Part of a small language model's weights: 14 layers.
MLP neurons of a small language model. Each row is named by its layer, matrix (up: input weights) and neuron, and shows model dimensions 0-191. Each number is 500 + 40 x the weight over its row's rms, rounded and kept within 0 to 999. Numbers have three digits each.
After each neuron's rows, "fires in" lists the words (lower case) most often at its 100 highest values on Wikipedia text that the model never trained on. A number after a token or word is its count.

L2.up17:474501466444459540490483523468523462496447598388559492501514421460511488459511462489466501545492488385540508503485482474411519441536506551558454499514499543504437511548534500472590563474473456537434519486470511566509535423493474530576475510497513428514467461516544545451440548525457495520520502517470539513474521524513524530495545485525499510505498506511509503493521418526504543523525410480437572484540577581536511498440515560538544463516536535495534449547531532487473530515493524519517447469534474559466484459524504547504409496461468521511542502503525481539540545409395440513
fires in: "40" 16, "30" 14, "four" 9, "44" 8, "60" 6

L3.up422:532547501514494545501550530543515539491505407448498492488575486460484460494462534478535456491465515495435430515463528507524499468543559460504484477466491510483483472532531550504482432503528457439473512529545477533495504529444436497504481498485485482528460481491500440535532522543499512510429471531574517473523520497430510584489490572465452478585521480555472434465537490422521545549529487528449495480442475463501590498464541537444506513521536486400565482537515543493489519504507413485565531425528535472466533478492464509513511466388553470570393558488644514457514495528519473488
fires in: "s" 91, "its" 5

L3.up57:507473468431456481549520506420532489483505469479583520483519515531470474460508505497482589547524539440486506524485463484411472522531482457414454530488486551501503498484561481473520487584484502530459474467577501505492482510489459510552584490483489421559541472470557533446409475472393432522465538538451489499412476503470461454473460560586522465519493447519543547499509550497512507543545518527443560449590522481519487439495496467445552443486504486491535544426445472481548525474508503496510548518486483514469420506569520508498517461553444531474462459501532572424537535495502563495
fires in: "united" 35, "all" 12, "burkina" 6, "2001" 6, "2000" 5

L3.up487:454516552549477470508483384506463522519563472521517409477468513464492482553474489420481584538451479513506501494572529473493538525500535420537518510527480456441493469480498589521485604486587433444549539545489529471533516586453470552387478492505512458483533537551509448528488495517559473420435494474461468566444476473489503456516457501461588454530534439459519460483455518552499505563545488523478430538519507545541515511508541492523541531466508492513508532539488534512477485511555436466549474475526501575491477498542531478517501555470518575494469500451463510535530487441449446490
fires in: "album" 17, "company" 17, "released" 16, "developed" 12, "owned" 7

L9.up764:541441570528574441510463469465448527501548440457521534486476511487478473504441448510490517574488523524497424567631481518470503503511512505507534520480477470489501486431524520437445496533538539502468508488492481615407442445507460499474533464561551470581515511481505482484539453515559496465538542464543505526482508485453462469440528556445492524454533539559535506435435509442499506535488495498481527518549486492592593546558491508535468510474483515504430503521471427469495486465490428541530469465457469468452445559518558485471565522561470527494484501553508491549449427545461536486
fires in: "of" 41, "website" 9, "often" 7, "manufacturers" 4, "latter" 4

L10.up562:535469470516538530452504444488442548501509558532513462515500470580504488392493545490550471431539507528506517598533447536524485538444461547509473528506454484555403486571584460496494400495542479470479451534502506594470511455504404477518487463503534480563492456500529471544459477506440468453492528533518522517447486456442553549577495531494475512472519529470495501553546493448518559565562450576447532452459484479518536480465461449486498532531522514588520489512539448530476535497527493498479467462522477473557533554508512449494568474502469520526533511398521465448488510468436505558
fires in: "after" 32, "despite" 8, "following" 8, "upon" 6, "heavy" 4

L2.up756:508497506467432461494471556475520542518452451471477542507513456524470470548521539495509489482455506538552485526546441512499524474503517523506522525475565528454391521465458485550540496500487399520492547559588517504455520565510496551494526545491502479507483466462558462457459491464566505511501549452516503406494448543563521539533539485531544471527559490488483511527386446546533537490563406482520513566468468561449487510445509507433547466565500483469486477487434504505510474519448520461500576517480534472523542486480629528567383493531516493470502521565537551443530533490470505450
fires in: "all" 30, "both" 16, "arg" 7, "cro" 4, "bri" 4

L3.up677:538508505522508554503546561474463428457543480443445439451502461529448519481538547553526443495441506430469546487532496460492515479536522492487496493533474489526494570450431482488480429438570498509546546526476539493492511458449530541568489507544493496475527480531521495500466590557553422559618529473476512481474458482450513515546482450594470576467498503445507465530536544481495437461516573483501486481477503467476454519540453479481488496494482509493621443480528538488512449559499494428522466525507531540490501478539515496375405474526482541441465435477527452531538510482545500542
fires in: "took" 17, "record" 16, "present" 7, "maritime" 7, "representatives" 6

L11.up241:510434548463520540493551477543561482465525518513545514526487546472503497493556544545533481536505516512474502530398468491456511528501558546455448516481510423542524455522462453484445460511553540495448510604506520504489495493497560453468419452436478472461565581546541485444503491518434518460469493557527491432473501406522476431528540487518563502499570424503490589543525529516464465530536514521537459535476471525530456459421493473476511440459511417518434517484486432565551493501513506498498574494532585529477495555424531481458430555488498483473440528481514500497450557478517455497
fires in: "eastern" 14, "old" 9, "northern" 9, "southern" 9, "western" 9

L3.up563:587536572492560580451483495446566467479496531465546470558439500521499515522521577445506416454491471573479512499509502518477535452481486502504545399540570524532438566456501514473531501507507464507583514529509457572452591490481504525519516514524513528513455439501577524457462451549493569513543544491456485528429547508476538441533472494502485433537434462427539471516556466492469462476476483566557523463476483445489472508428500493491510490482482476465454512429503499433450464527584559483517443526451468469497526533557578500498515480531504494507509593448455469491497516461542520470
fires in: "second" 19, "individual" 13, "ministry" 10, "seconds" 6, "administration" 4, "administrative" 4

L7.up256:519445512514404482494469508524561562463474445472445514451538432551516502484446496469556524468495501501521565510572469497474443475508443517432566475497576508529481548493512509524580570523556489484442544475570572545511529503471527529575488411426581432461536429559504506485492435435482492510466521524471489500454480542529476529484513476517569462509497485445436463505505511490469528470480526474431502473415518461470532508472493420491482554478506522505466506496436535522451538535422560487529556476524538454492511514481623514469527587503442470547524498492473501489518532490564479505
fires in: "most" 15, "two" 11, "old" 10, "three" 6, "oldham" 5, "itf" 5

L11.up318:529496507511540541478511552386434513534471447558551509574535525490491535503420547545451511493545525525555494460489492489560445478497453431512442501483508480456551482449526531481490568499483522515521472511524493409546512434533531525472481477453511457543519480500479469409476438481468460444516421500527453518577556508539449538485561430545493531516607542502528491460462499531419517515537493507537541479512494490562482489513483569485434465459508527550518435560497493495473542538444468532569498493538484511495561465533502517466505524611509510395511531527486515498438435511491434461
fires in: "that" 45, "where" 7, "which" 7, "if" 5

L3.up50:500457507489536444501486410520490538520455572536486470434531508487568505458575466502489515455495479528443543444514512527524523491484475452497465540548553478445553457516550505491545446562557495556566485561519462532457547492527525449563482512462486463519480518498485473458497511527533489475515540557540468467492536487458423503492553516463453521473476449527551469530537566479528380454563558446518526478413454470467455497539460543525476488504485444448495516532528464476484529546488463454465466559430521490499442582483567430453488558568463426566491544470515459508522512414474518434
fires in: "most" 30, "some" 15, "while" 7, "main" 5, "mostly" 4, "later" 4

L5.up175:525523507520514521469556519502511455458405462539452504524481502479460516496503481482494536490485535439545538570522479442453515553440425542540487453459473473409522469543587551513530424504469516509490489434478430462553540510513549547479523498508528476497450552455514543456441520592510426403542433487551522515424501527514498540565566485425571498511552516466473527520461530483585485504536576450407526502485517455485456565485444520466556544503488499506477598535482467509491539478493505513501487497538508515446449531543530490500463420542487553504471569495484458494518534494438505484
fires in: "but" 53, "olympics" 6, "olympic" 5

L3.up395:477426499473526429489512495533470486449545561546466461536518429510512473553547521468541489469561437491413479520565475446552465519468412521420488583460455486600459482522488558492446451477479495516500451473492494465497459534517569498502504537486511436449528568495481515504493505519434423549546497533423482499487522459502497527496507536528523558535545554512416456460467514495443501553513533552531446559546554480515544437503511443560535437453500559438542525497535515574526456486512537473484533413481517459490500507464550565562436439512544471488512558476541496515494491483469474468
fires in: "construction" 14, "building" 12, "works" 10, "worked" 8, "work" 8, "aged" 5

L7.up156:435501423489553504521472481512580531478478564524561505551560443499520517497534427523471550462523500481565533493536507476491506525456440463551495488529518486579474513558557510541492446489450455556535516524546508479513475481420544532488426506542540491496504431566545500587507450520415507592460472569515440536574474514447468514519502526515530477542525513407468520512487455494478489449568503528525582535532522435499520481508500455466516473454457431506480462524502507461419503550484493489454520594456442448485508551495564537488495480547491493438591537536517450473524496440529494462
fires in: "northern" 21, "southern" 12, "western" 10, "federation" 7

L2.up466:450511512548498447513520479542488513579531441465439545473506505449508506475516466459489486485511465428488470521551532527498637476531499486451433511535518455569491516510495493505535471426497520430498463491531476476454470570564485496492415515500548469461475474533516481503546524523505548512519478460564370489537462495511528463501460470513524516456525468460557436472438539510436540565515457546504458486542356523476469496464556516528517566501547502487452450600503555544481519505534498528576529511498489484489548499531556542542466519504476454494544443490510484454613532448515497495
fires in: "left" 16, "form" 13, "died" 9, "process" 7, "formed" 6, "foundation" 6

L2.up461:491491454571492550536523518485421467489518518544510487500437449551524493522544573523487480484554441509463516564529540456516523509488464553491524499469534480566442501575437527502478510467488445536465549494407456494512520534490449518503534569482524501446472371528534534447505528541553551499529482545497499455480499447524548489499473407454503511449459487489492492462503533528562521546542539510409538517521590531563535486514435516446535498514529448528528496512450522525473516532441557516498516444463554504499460537479521571470466586409504497495487525489517447467507485423553428399
fires in: "found" 18, "present" 13, "announced" 10, "medal" 9, "representatives" 6

L2.up14:515531509538541487441470516524526479553472498490511480515493516477450520514500486509495507539488475500513501504525515587525515503517515407467525643490469479460438553475547504479503585465508480475507434514466418431485513565533545567507504503491460511471455477522522540467509450542469521503485475555535493426468481489538449494539481383479567499499495456570561537462438436540561532579487457541413525471565521488512525550495526416554504483513472442461433507508501447608493469469499535566474465489493503493540398536489565548523482536451532464509504484542446549529470520526481449532
fires in: "each" 16, "based" 15, "computer" 10, "empire" 6, "virginia" 5

L5.up710:489525525497513544476450458517501547443525488546486508538586532495504482512524517429482508475534487525526485524459550453481448511493492567521530500530530550465531519532509448509484437466507481528435504539437496499455456492480554505453504495462482492565551435466474460532534508482456466480521492479539465490557429535503438593444447455456464463458549592586491589441441529473501538494600542476562516502508468459524430482490526508445473530412577449547492530419527497448496528494506498547488412475563509475445581555531479490502514510569473551426509509534510508472521481447580463485
fires in: "northern" 13, "southern" 13, "eastern" 13, "at" 9, "western" 8, "on" 6